config = dict(
    activation='tanh_gelu',
    norm='layernorm',
    qk_norm=False,
    bias='none',
    parallel_block=True,
    init_std_down=0.00333,
    lr_head=0.00513,
    schedule='cos',
    batch_tokens=16384,
)
MLP neurons of a small language model. Each row is named by its layer, matrix (up: input weights) and neuron, and shows model dimensions 0-63. Each number is 128 + 32 x the weight over its row's rms, rounded and kept within 0 to 255.
After each neuron's rows, "fires after" lists the tokens most often just before its 100 highest values on Wikipedia text that the model never trained on.

L4.up860 [134 149 113 126 166 143 142 124  74 137 176 169  91 117 126 110 123 150 149 136 187  95 169 158 116 119 125 128 147  57 173 150 135 137 101 207  85 129 143 172 116  84  99 160 140 119 117 115 156  80 118 136 137 108 132  70 124 107  62 161 117  91  97  91]
fires after: " ", " (", "-", " a", " re"

L7.up657 [136 117 169 142  99 128 146 214 133 169 190  87 119 149 149 119 107 120  62 157 104 205 182  69  90 120 170  63 164 184 139 104 215  91 141 162 148 133 129 178 126 110 153  87 102 141 179 130 148 138 131 110  77 125 133 147  99 119 156 106  82 136 140 152]
fires after: ",", "th", "0", "m", " an"

L7.up1035 [179 156 130  85 113 123 178 188 167 149 155 161 103 146 171 121 103 195  86 138 111  86 184 128 148 102 122 181 128 112 165 142 153 107 133 134 126 132 117 143 135  92 135 106  92 151 115 110 150  77 124 165 128 187 132 129 139 175 137 155 148  49 115 149]
fires after: " |", "at", " B", " (", ";", " A"

L6.up522 [162 171 151  91 116 174 144 188 134 101  77  94 163 146 104 125 149 149  86  92 118  99 116 147 114 150 139  64 127  95 158 103  68 152 149 164 130 170 101 155 147 167 100 112 113 144 129 147 113 101 190 171 127 124 115  94 160 117 124 112 146 101  99 145]
fires after: "at", "c", " acc", " inc", " conc"

L7.up161 [143 149 178 147  41 119 172 122 125 105 152 150  80  82 160 134  93  92  65 166 117 134 149 162 107 102 120 139 120 143  88 144 161 121 121 172 121 161  97 138 182 127 109  78  85 157 140 131 164 176 123 176 122 156 101 174 111 142 137 120 102  81 112 103]
fires after: " b", " m", " the", " B", " T", "|"

L7.up936 [187 202  84 106 121 118 118 102 101 114 184  70 137 149 169 147 106 140 189 153 113 131 153 125 109 141 119  98 116 122 163 122 198  97  93  98 137 183  98 100 140 163 135 104 118 187  89 146 196 108 145 155 140 143  96 134 184 121 110 149 141 113 129 123]
fires after: " K", " in", "k", "-", "os", "v"

L6.up915 [159 175  96 156 171 123 115  86 159 145 169 124 138 136 134  88 124 116 120 106 164 110 159 126  78 156 129 125 123  51 143  88 124 146 128 142 172 127 112 138 187 100 155 122  92 128 127 123 160 178 189  80 153  60 161 126 189 127  95 116 169 111 123 176]
fires after: "i", "m", "em", "on", "a"

L7.up104 [135 126 130 104 155  71  98 130  91 121 182  79 148 155  79 148  89 150 109 110 139  91 122  95 181 149 186 138 161 102 121 157  98  91 158 118 147 149 123 148 119 135 126 137 130 175 152 112 131 157 129 140 124 132  96 116 164 121 196 126  74 148 139 144]
fires after: "2", "0", " |", "1", "ime", " was"

L6.up732 [129 118 109 141 132  55 109  54  93  72 122 131 123 157 173 162 121 126 106 158 136 110 155  77 177 104 152 123 152 123 104 110  84 166 163 147 126 148 162  70 170  69 150 141  86  68 146 178 125 150 169 167  68 118  99  95 139 155 170 122 164 110  83 170]
fires after: " D", " d", " V", "D", " Sup"

L7.up70 [106 101 128 110 128 143  39 161 122 173 147 108 113 134 102 144 100 125 150 146 163 164 109 104 156 131 174  98 145  93  97 183 127  88 175 159 145 154 115 150 156 142 150 106 145 117 131 112 133 146 165 151  64 107 134 156  82 116 119 107 100 141 119 112]
fires after: " ", " k", " f", " m", "–"

L4.up625 [146 115 140  74 127 112 107 152 110 147 157 128 163  72 125 127 118 167 148 138  92 132 132 117 133  89 120  51 117  82 160 164 140 123 103 193  63 108 159 132 155 152 132  86 134 134  80 165 123  73 109 215 167 123 103  71  85 134 127 214 197  90 109 151]
fires after: " ", " (", " L"

L4.up205 [156 102  93 122 146 131 164  99 128 146 119 143  84 129  90 146  87 139  99 192 125  40 145 114 152 116 152  92 146 129 149 188 104 156 165 129 101 113 122 156  95  90 104 106 123 119 148 178 169 128 134 222 117  98  99  59 161 136 117 169 133 109 126 117]
fires after: " (", " \"", "==", "-", " [", "==="

L4.up226 [171 162  75 100 131 153 138 120 141 135 148  82 107 156 112 131 104 170 115  91 134 189 206 136 145 123 162 129 174  97 184 105 127  70  88 131  51 121  82 134  89 100 165 123  95 116 130 165 187 167 148  97 112 104  81  91 193 161 116 136 168  74 129 139]
fires after: " con", "-", " en", " resp", " (", " app"

L7.up234 [127 126 101 110  66  69 129 124  94 140 115 119 137 115 129 114 108 108  96 121 110 118 144 125 207 103 182 153 156 114 111 108 156  92 128 176 133 151 136 135  81 143 159 116 114 106  79 171  97 133 185 159 117 121 104 117 138 190 113 107  81  82  73 148]
fires after: " in", " of", " v", " |", " ", " and"

L6.up689 [132 142 156 112  86 163 167  95  87  26  92 135 118 103  88  69 121 187 126 186 142 133  83 161  93 144 157 123 138 147 175 127  64 184 208 138 109 119 111 114 140  96 146 126  92 112 176 118 131 113 178 223 104 163 184 144 105 114 144 127 129 110 198 160]
fires after: " ex", " s", "c", " t", " cons", " C"

L7.up1023 [126  93  95 121 138 190 133 184 121 125 141 152 129 140 144 132  81 114 139 157  69 103 111 155 109 172 117 163 125 126 108 125 129 172 148 127 119 205 119 198 120 134 161 107 121 102 160 159 123 148 176 199  70 158 147 139 141 157 105 139 135 134 108 167]
fires after: " t", " C", " m", " the", " T", " M"

L4.up899 [143  93 102  83 131  70 130 122 168 141 155 115  99 158 178 161  93 122 119 215 162  81 154  85  99 108 160 104 139  76 155 102 145 155 116 120  88 129 202 126 133  61 108 150 131 149 142 106 130 171 155 135 117 122  84 140 151 107 128 161 166 117 115 108]
fires after: " ", "\n", ".\n\n", " (", "^{", " P"

L4.up294 [123  91 146 102 148 152 199 117  76 121 122 123 114 126 161 105  63  84  67 173  77 171 109 155 113  78 144 129 153  95  89 119 128 154 152 152  41 150 117  97 143  87 152  91 141 119  77 182 125 132  73 202 117 114 149 108 138 108 147 204  91 123 121 147]
fires after: " Mar", " ", "-", " Ab", " \"", " ("

L6.up1240 [141 169 116 102 121 168  74 166 105 135 125 115 108 125 155 102  70 175 163 139 123  62 101 163 146  91 134  81 150 160 114 146 101 170 144 104  87 133 111 165 171 145 136  97 116 131 110 125 145 168 144 147  98 150  89 169 158 162 141 149 175  87  62 116]
fires after: "at", " T", " P", " M", "and"

L6.up734 [147 108 147  88 102 150  83 117 191  77 176 120 152 104 171 171 124 130 121 132 144 146 102 107  98 101 150 131 135 146 107 109 139 129 168 161 101 146 133 172 169 129 121 101 103 173  68 105 112 158 169 159  84 113 129 115 198 119 107  95  74 117 117 179]
fires after: "r", "u", " hel", " pol", " r", "v"

L6.up841 [182 155 171  76 173 133  74 122 173  96 106 101 142  87 142 106 103 173 111 138 200 141 184 168 144 144 145 115 136  79 156 160  81 125 189 150 113 155 161 136 133 125 135 112 118 128 164 145 162 162 143 142 121  75 187 129 167  83 116 145 124 143  98 148]
fires after: " M", "i", "m", " m", "ai", "a"

L6.up10 [149 178  72 141  87 117 161 142 120 187 161  59  78 211 128 165 131 156 104 150 139  97 169  73  93 129 128 117 131 137 200  97 140 156 153 133 106 125  60 175 120 112 110 124 129 164 176 111 143 104 102 137 103 144 121  86 107 112 155 172 100 116 123 152]
fires after: " H", " c", " C", " B", "y", " A"

L4.up3 [ 76 127  88 158 160 138 139 110 113 120 172 107 147 138 193  98 107 192 109 215 136 155 128  68 108  88 172 162 157 124  83 111 139 176 106 154 109 122 172  87 144  89 164 180 130 118  81 161 112 165 142 195 152 148  91 131 139 119 165 115 130  88 126 135]
fires after: " ", ".S", " p", " ab"

L4.up114 [161 157 123  84 161 135 167 123  99 115 149 108 143  92 117 141 123 161 108 103 178 123 179 144 102 157 151 185 133  80 105 100 132 167 115 220  93 182 177  48  93  70  80 200 160  67 105 100 131  83 114 117 118  59 108 101 147 118 123 168 173 157 148 173]
fires after: ".", " ", ".\n\n", " (", "/"

L7.up145 [153 145  98 176 152 105 154 184  87 119 131  75 142 122 145 148  80 160 101 148 110 205 162  98  48 110 139 142 152 106 186 137 135 138 148 106 156 150 131 161 100  77 139 150 120 125 179 114 142 113 182 161  70 176 173 129 104 104 153 170 129  93 129 147]
fires after: " c", " C"

L7.up27 [130 108 110 136 135 105 122 109  70 172 178 112  88 190 145 110  70 110 103 143 102 112 128 105  68 106 136 161 153 138 129 157 108 177 141 125 181 142  98 126 112 117 138 142  73 170 176 143 107  67 139 181  90  98 106 169 114 171 176 178 155 124 125 131]
fires after: " c", " C", "port", " S", " G", " Team"

L7.up734 [153 160  76  74 133 125 162 107  83 155 130 108  94 130 175 134  67 112 116 148 144 102 131  79 117 157 151 207 144 145 153 112 124 161 112 173 145 142 131 155 150 108 136 103 146 109  84 116 150 110 121 132  89  64 130 133 150 164 113 166 114 120 113 131]
fires after: " E", " R", " P", " L", " em"

L6.up1188 [156 153 135 169 128 130 152 151 107 207 149  91 112 161 120 129 111 138  86 100 130 146 179 123 103 112 120 136 116 108 175 108 114 104 148 122 116 116  65 128 158  82 123 132 127 139 184 114 112 164 105 106 108 138 119 161 126 156 165 193 107 150 110 181]
fires after: " Se", " Mc", " E", "y", " C"

L4.up953 [141 173 146 144 106  71 126 139 138 151 134 196 110 147 165 147 125  84  83 127 117  77 121 107 160 118 202  91 165 120 164 160 138 112 167  61  96 129 154 128 219 112  93 104  71 130 178 179 131  72  91 173 151 115 116 104 108 133  85 135 132  82 113 173]
fires after: ",", " in", " In", "2", ":", " ("

L6.up944 [128 144 102 137 142 116 116  91 121 152 133 112 120 158 116 111 117 105 160 123 134 130 105 110 144 138 121 111 146 121 136 168 167 128  97  94 170 127 189  61 165  58 102 109  73 162 125 131 124 172 147 112 123 122 140  99 186 171  88 120 130 101 137 128]
fires after: "im", "m", " in", "em", "om", "um"

L6.up1239 [137 130 146 157  89  96 149 155 110 131 200 111  60 102 149 110 137 125  65 181 113 130 155  58 141  66 145 154 155 117  88 121 146 149 122 147 133 153 129 169  93 126 161 123 109 146 139 108 179  85  70 143 135 145  99 140  87 169 157 157 198 119 140 132]
fires after: " st", " b", " St", " Re", " D"

L6.up670 [128  91 185  77 140 158 137 160  76  72 138 119 115 131  90 119 131 113 142 220 101 104  70 140 178 121 174 138 175 112  84 115 173 121 117 132  83 118 107 107  66 144 188 184  98 135 173  88 138 130 222 169 100 150 122 145 125 152 167 136 156 115 116  92]
fires after: " f", "-", " sc", "sc", "c", " desc"

L6.up1214 [109 154 142 112 142 164 132 116 155 113 156 152 113 172  74  97  67 103  89 143 111 155 197 169 138  58 138 143 135  54 151 142 143 102 130 189 116 134 139  83  46 132  92 116 101 100 117 142 136  88 168 138 130  66 122  92 160 103 112 153 152  85 126 150]
fires after: ".", ".\n\n", "==\n", " M"

L7.up1259 [166  91 149 120 119 146 164  99  70 148 149 103 114 161 131 111 129 160 143 187 104 134 188 116 107 104 159 145 158 131  79 141 132 184 134 129  56 117 134 143 175 133 132 119 114 146 100 116 182  97 185 193 119 111 136 166 120 165 143 127 176 125 129 122]
fires after: " ", " W", " in", " Ind", " p", "W"

L4.up518 [100 116 155 130  95 126 110  75  35 101 124 143  70 131 116  93 132 153 140 181 137 103  94 145 143  98 115 134 146 156  86 123 103 138 119 147 120 128 173 133 125 158  94 126 125 175 192  97 163 120 100 157 182 121  85 132 131 147 156 129  78  88  68 149]
fires after: " B", " s", " b", " pro", "9", " ref"

L6.up439 [173 138 122 150 121 153 149 187 138 151 111 124 123 131  74 113 126 135  80 140  91  72 157  74 111 143 168  90 135 141 122 165 200 152 141 111 113 171  66 158 146 165 128  83 119 158 144 121 118 189 106 118  90 114 149  91 141 100 140 150 225 111 112 125]
fires after: " C", " T", " R", "at", " Mc"

L7.up901 [133 109 117 116  98 150  64 133 138  18 139 162 150 115 136 138  89 136 144 135 144 137  75 151 106 150 167 154 131 136  94 126 193 133 146 131 130 123 131 159 112 189 139  87 132 178 115 115 114 130 117 146  89 123  98 146  50 137 146  64 130 139  84 193]
fires after: " cont", " r", "v", " w", " Rep", " ch"

L4.up169 [ 97 159  71 151 100 141 163 107 126 184 155  96 117 179 157  77 136 152 113  85 136 148 196  67 147 165 157 109 169 107 195 172 148 139 109 104  79  98  75 127 134  86 151  89 104 122 106 173 133  91 161 100 117 125 155  71 139 142 109 138 145 127 110 144]
fires after: "-", " c", "ut", " en", "z"

L4.up1092 [ 79 132 120  97 137 131 137 157 122 100 135 106 155 132 143 115 149 229  90 131 132 167 182  80 140  99 147 155 146  86 132 136 143 129 134 153  97 110 111 139 151 157 173 133 125 114 104 162 113 144 132 121 121 183 149  88 172 186 210 127 171 114  92 139]
fires after: "-", "el", " con"

L6.up540 [128 148 114  91 123  91 103 207 147 125 114 150 153  91 125 111  70 135 132 119 133  86 130  96 169  81 137 107 152 118  90 175 189  77 147 160 141 101 142  98 140  57 133 125  99  94 118  64  83 130  64 158  94 156  92 177 107 133 170 172 101  91 119 103]
fires after: " (", " B", "C", " A", "A"

L6.up781 [137 133 114 103  69  98 202 135 135 161 125 115 142  90 113 114 116 150 106 176 129 149 154 108 167  66 154  73 141 191 149 103 184 135 144 133 111 140 129 127 158 172 164 108 111 173 108 154  78  79 139  84 102 193 165  67  86 189 162  86 174 126 156 133]
fires after: " s", " Car", " Is", " G", "s", " C"

L7.up1061 [163 152  71 131 160 124 129 120 122 124 112  84 106  69 131 107  74 138 108 115 115 127 125 125 100  98 125 170 137 141 199 165 113 152  82 136  97 143 134 103 174 115 108 140  98 151 210 177  67  72 132  93 145 150 172 140 125 148 112 123 159 108 197 168]
fires after: "y", "s", "I", " M", " c", " S"

L7.up1038 [166 142 139  94 167  91  85 170 118  92 150 151  83  72 118 138  93 123 125 143  91 122 145  86 150  89 147 138 132 108  63  76 160 149 103 172 125 155 134 151 164 167 162 114  86 143 123  93 150 153 128 100 110 123  92 156 147 126 176 137 215 153  36 108]
fires after: " P", " p", " Pre", " H", " T", " R"

L4.up601 [154 163 145 181 199  97 152 172  88 147 146  84 106 110 128 170 102 194 115 156 109 117  98 124 108 173 184 136 186 176 182 148 123 142 100 139  98 136 213  79 127 163 119  86 116 131 140 172 129 189  99 145 121 158 124 181 112 129 101 183 135 133 126 110]
fires after: "2", "|", "te", " re", "le", " Sp"

L7.up176 [173 116  95  68 132 167 120 130  77 157 121  88  94 108  71 106 113  88 114 151 147 146 130 131 166  89 158 127 124 116 174 155 127 136 211 172 104 132 130  66 154 113 154 141 106 129 120 148  62  77 126 161  93 161 119 149 145 131 158  92 172 120 180 162]
fires after: " \"", "s", "==", ".", "\"", " S"

L4.up587 [ 99 139  67 101  97 130 143  93 123  74 133 112  92  87 199 173 102 141  56 126 106  93  99  71 179 128 123 110 136  95 165 133 121 145 188 106  52 175  83  79 178 147 145  87 158 143 152 179 142 113  83 119 182 127 136  69 139 145  86 157 208 124  67 146]
fires after: ".\n\n", " \"", " (", " C", "==\n"

L7.up203 [121 138 124 123 101 128 141  91 139 176 140 124  99 132  88 140 129 161  79 173 106 120 129 138 156  86 156 102 127 130 173 113 155  58 100 140 175 133 129 179 107 134 129  89 122 196 144 157  83 125 164 148 103 153 130 190 136 159 108 196 118  95 150 153]
fires after: " B", " the", " ro", " a", " N", "N"

L6.up4 [165 189 129 114 181 139 141 114 169 129 106 114 113 132 134 132 179 118  50 157 102 116 196 116 139 145 115 150 108  55 159 141 170 126 152 191 102 113 121  89  66 118  97 144  95 142 132 137 178 135  94 150 131 116 143  80 155 149 150 100  97 131 138 176]
fires after: ".\n\n", "==\n", "S", " \"", "\n\n"

L4.up685 [155 167 121 136 139  98 143 118  98 145 129 122  90  61 128 142 114 178  52 152 103 111 133 113 136  81 144 109 116 126 140 104 141  75 151 168 125 124 142 150  97  95 156 124  97 121  92 188 126 104 139 142 126 145 119 165 200 147 126 123 150 112 159 105]
fires after: " re", " Re", " app", "re", " \"", "-"

L3.up146 [135 155 128  78  95 161 127 145 106 104 102  86 103 105 137  87  92 202 103 134 150 168 130 155 109 157 179 147 185 136 206 133 146 142 129 105 112 134  70 124 140 120 155  71  77 140 139 145 121 164 122 130  20 178  67 166 170 153 163  83  98  77 119 135]
fires after: " the", " a", "ing", "ic", " his", "ill"

L6.up54 [116 164 128  82 104 147 150  68 144  70 131 148 117 107 132 199 113 138 134 144 156 135 124 118 122  96 139  98 105  98 128  67  95 133 186 132 110 145 160 155 142 104 110 136 156 124  82 162 113 134 169 205 101 109 143 170 170 125 141 190 161 130 117 118]
fires after: " L", " F", " em", " D", " V", " B"

L6.up218 [122 137 114 153 150 153  72  92 153 114 137 113  75  91 139 128 137 133 108 130  96 139  39  79 148 138 155 172 151 149 139 145 127 116 139 165 135 120  76 183 158 169 195 136 100 150 102 133  84 119  74 165  68 167 168 143  90 139 171 123 139 117 138 139]
fires after: " s", " re", "re", " pre", " be", " go"

L6.up525 [139 156 178 120 143 132 149 160 177 137 122 162 106 111 117 145 117 148 102  92 146 111 192 176 156 112 134  88 149  85 111 101  88 143 121 142 164 145 199 126  95  83 141  92  64 132 111 158 143 127 156 131 137 114 188 182 142  94  78 162 166 119  89 160]
fires after: "im", "on", " M", "i", "he"

L6.up826 [155 138  76 178 134 113  97 134 106  84 183  94 112 145 191 137 100 150 116 147 138 149  80 109 119 119 124 133 136 116 139 104 119 133 101 152 125 138  92 121 166 206 156 126  83 183  70 151 137 127  80 188 147 177 143 215  90 111 160  94 110 128 128 115]
fires after: "re", "v", " re", " ra", " tri", " R"

L7.up1128 [ 80 127  82 157 145 134 109  72 117 155 146 154 146 125 167 137  58 165 109 120  95 141 100 102 191  80 136 150 131  87 130 110 145  97 179 105 174 145 128 164  88 230 160 136  93 109 123 171 145 176 180 143 116 119 115 142 185 165 141  70 125 100 116 121]
fires after: " in", " of", " at", "ar", " Par", " In"

L6.up1278 [171 161  72 119 113 111 128 155 140 136 164  99  98 170 169 176  96 137  91 153 113  69  89 136 145 169 145 133 113 141 218 118  76 122 118 122  36 179 136 174 173 113 129 134  82 143 125 146 157 174 167 172 146 103 117 183  83 118 141 138 113 117 130 137]
fires after: " R", " M", " T", " t", " Sh"

L4.up892 [122 138  81 136 123 125 125 196 128 172 211 104 133 130 119 118 137 176 118 112 141 109  97  99 170  81 139 112 133 162 113 136 138  95 133 115 138  93 138 106 132 208 139 131 116 148 195 111 130 106 167 207 124 111 114 154 103 215  94 145  66 110 111 108]
fires after: " v", "ol", " n", " J", " St"

L4.up809 [169 125 114  98 156 120 160 135 135 122 124 103 128 140 128 127 162 154  47 164  60 155 134 107 123 108 110 117 138 134 176 148 177 117 161 122 156 163  96 121 198 185 106 148 168 150 137 104  95  86 130 102 101 134 102  73  98 162 188 119 162  77  93  86]
fires after: " Car", " G", " At", " W", " Med", "ates"

L6.up723 [109 123  78  75 156 141 124 145  74 141 153 105 124 122 140 110 114 142  97 112  90 143 169 135 101 136 134 111 142  91 169 104 103 140 204 184 103 146 103 128  68  93 181  93 140 116 115 170 152  39 121 187 140 114  58  89 149 128 154 143 161 115 138 155]
fires after: ".", ".\n\n", "==\n", "\"."

L7.up250 [184 132 113 158 119 155 118  98 131 163 173  98  92 137 104 135 113 114 111 114 138 130 119 117 161  81 111  78  92 115 160 151 109  63  99 203 105 117 135 113  77 194 105 110 136 101 137 151  91 106 120 147 130  91  98 134 113 126 140 117 193 135 103 129]
fires after: ")", ".", " J", "9"

L4.up605 [129 106 113 147 103 157 143 130 107 167 122 163  90  87 169 151  86 111  85 153 142 142 170 147 129  97 143 133 159 130 136  82 114 144 130 163  86 177 164  57 119 115  82  93 140 104  65 163 126 107  79 114 137  84 107 118 125 179 129 173 195 144  93 136]
fires after: " ", " (", "ry", "er", ".\n\n", " Fl"

L3.up10 [ 72 159 165 124 100 114 133 112  83 183 123 208  78 137 166 137 113 171 103 103 130 130 176 100 141  93 188 138 163  48 133 170 116 176  79 150  74 125 112 142 141 112 139 125 118 121 167 126 120 100 191  87 119  73 114  80 182 182 108 126  98 110 129 149]
fires after: " (", ",", " and", " to", " was"

L4.up487 [112 162 149 120 151  92 133 174 128 207 186 104 105 108 151 119  99 162  96 196 175  95  91  94 113  58 146 101 169 167 120 116 131 191 113 132 130 121 131  92 162  91 120 114  98  94 191 171  93 145 117 196 106 145  82 117 161 122  91 142 200 152 120 163]
fires after: "\n", ")\n", "C"

L6.up372 [180 106 134 133 121 121 159 137  82 115 162  92 109 122 132 146  47 118 117 150 106 138  96 107  93  25 164 145 169 172 118 108 125 131 158 123 121 160 125 103 145 124 103 140  94 150 115 195 113 102 181 106 150 130 147  58 173 139 119 113 215 141  99 149]
fires after: " s", "s", " S", "-", "S"

L7.up1251 [119 166 102 111 157  80 107 117  81  98 130 152 131 138 140  63 108 155 117 153 152 149 102 185 186 130 132  96 150  97 127 169 112  72 150 146 124 111 139 162 158 159 123  95 106 181  81 136  92 202 162 106 116 108 148 145 171 157  64  86 117  69 112 171]
fires after: " in", " to", " of", "es", "s", " Car"

L6.up112 [144 142 160  76 139 103 135 155 120 151 109  80 152 147 192 103 120 169  74  62  81 121 159 122 121 229 152 135 153 124 144 113 151 150 140 149 137 123  93 146 136 104  85  63  85 102 155 124 185 130 120 172  78  88 123 129  80 150 153 132 208  95 153 127]
fires after: " c", "c", " the", " conc", " P"

L6.up1155 [119 177 156 112 153 106 121 156 131 132 138 158  88  94 118 117 142 174 143  92 112 113 175 128 145 140 138 135 145 114 127 103 137 181 136 191 118 161 128 168 173 175 120 108  97 130  98  71 121  70  94 114  80 143  92 127  84 110 189 178 169 100  71 158]
fires after: " H", " Sh", " P", "ish", " "

L6.up322 [109 119  87 162 189 124 146 113  57 126 127  85 164 137 110 120 129 137 107 150 161 128 177  68 128 147 139 152 171 145 149 140  99 111  96 128 132 137 127 131  92 161  97  75 135 120  65 181 115  82 113  95  99 114  99 205 132 154 139 135 128 108 136  75]
fires after: " O", " al", " pro", " b", "r"

L7.up778 [141 142 152 135 188 123 105 128 141 171 136  88 111 125  92 113 134 152 118 123 110 149  89 122 191  71 169 187 194 147 149 108 184  74 107  95 117 136 176 121 110 141 126 103 126 237  49 129  88 135 136 126 110 139 134 137 156 152 141 167 154 116 162 152]
fires after: "9", "c", "0", "k", "ch"

L6.up1064 [178 164 174 143 133 158 130 134 160 175 144 159 175 135  78  48 110 125 117 118 126 111 133 109 157 158 141 112 139  66 167 116 130 155 167 152 128 112  96 124 164  95 107 141  57 122 116  94 160 150 174  99 119 129 197 140 126 119  95 135 169 112 154 130]
fires after: "i", "at", " acc", "rop", "om", "a"

L3.up1130 [152 143  80 102 140 110 133 143  84 170 159 112  70 130 156 196 132  81 176 147  59 109 169 133 137 120 111  91 125  70 159 142 137 116  98  48 161 140 107  39 139 143 154 127 157 140 159 117 119 136  98 144  77 109 176 116 167 157  87 194 122 130 150 162]
fires after: " K", "k", "ar", " Z", " y"

L6.up129 [128 131 151 123 122 123 149 132 133 129 145 136 151  56  94 124  99 182 126 167 117 112 149 164  71  28 165 163 162  95  89 129 170 148 127 171 110 116 149 106 122 153 135 101  84 143 112 168  99 133 171  80 182 170 155 116 145 188 133 127 136 122 161 160]
fires after: "-", ".", "|", " •", "S", " s"

L7.up472 [135 116 157 114 137 123 126 117 100 127 190  89 100  92  66  90 163 122 109 127  71 113 125 140 154 118 195 159 155  78 169 138 129  92  82 181  91 121 127  84 132 175 136 128 156 144 165 130 124  94 175 176 114 129  63 129 104 127 137 117 164 111 157 125]
fires after: ".", "%", ")", "s"

L6.up517 [ 81 155 138 146 144  95  73 162  99 125 124  95  92 155 187 183 111 119 101 127 142 137 103 115 141 136 158 135 158 190 136 119 146 114 139 169 145 169 118 154 131 130  95 152 144 178 196  98 111  92 124  87 126 127  88 136 166 118 210  82 103 135  90 129]
fires after: "1", "2", "-", " "

L6.up1259 [113 136 152 146 134 164 100 113 130  72 131 157  63 122 125 119 145 102 138 198  75 139 104  77 143  93 128 153 147  96 129 146  60  38 124 134 123 132 115 170 125 132 135 104 107 155 166 115 116 151 187 131 165 136 145 157 128 130 138 136 172 139 194 181]
fires after: " f", " p", " s", " re", " v", "ak"

L3.up594 [ 77 149 131 130 121 137  79  74 107 130 161 115 162 119 136  71 105 127 179  86  90 120 120 128 160 125 176 101 165 142 162 159 122 143  98  98 104 117 120 125 132 151 106 128 136 128  79 106 132 114 237 110 102 118  74 136 134 138  76 165  98  96 110 162]
fires after: "9", "0", "8", " ", "4"

L6.up1113 [147 105 146 137 128 135 210 115 137 130 168 102 127 146  92  99 119 125 107 155 148 101 142 123 146 145 128 119 139  87 156 154 122 155 116 146 102 115 108 166 113 123 126 162 138 132 129  99 130 120 130 152 165 152 111 108 100 153 155 213 118 109  90 144]
fires after: " ", " h", "-", " H", "Th"

L3.up1021 [ 79  87 148 156 141 165  88 158 110 158 163 124  89 139 129 138 107  99 108 152  90 179 104  81 104  18 146 122 175 120  95 151 149 137 111 141 137 133 141 116 132 139 178 124  99 157 118 167 129 140 174 128 131  89 122 135 101 140 129 172 139  93 128 156]
fires after: "9", "m", " b"

L7.up1232 [172 181  87 104  79 135 102 147 112 164 107 133 102  85 107  90  78 159 100 146 124 163 183  63  94  80 177 104 156  80 190  91 115 153 148 156 105 162 109  61 156 159 174 143 114 129 135 183 150  99 146 106  66 127 171 115 141 101 150 193 122 136 124 154]
fires after: "C", " C", " M", " m", " c", "ia"

L4.up75 [154 140  98 154 135 152 159 195  88  80 112 119  59  94 181 110 136 150 156 231 174 109 138 127  78  63 122  78 147  92 166 160  99  91 125 140 109 100 111 154 141  64 147 161 125 109 142 155 145  87 190 184 128 103 133  72 204 157 111 121 134  98 132 135]
fires after: " un", "-", " re", " did", " al", "ol"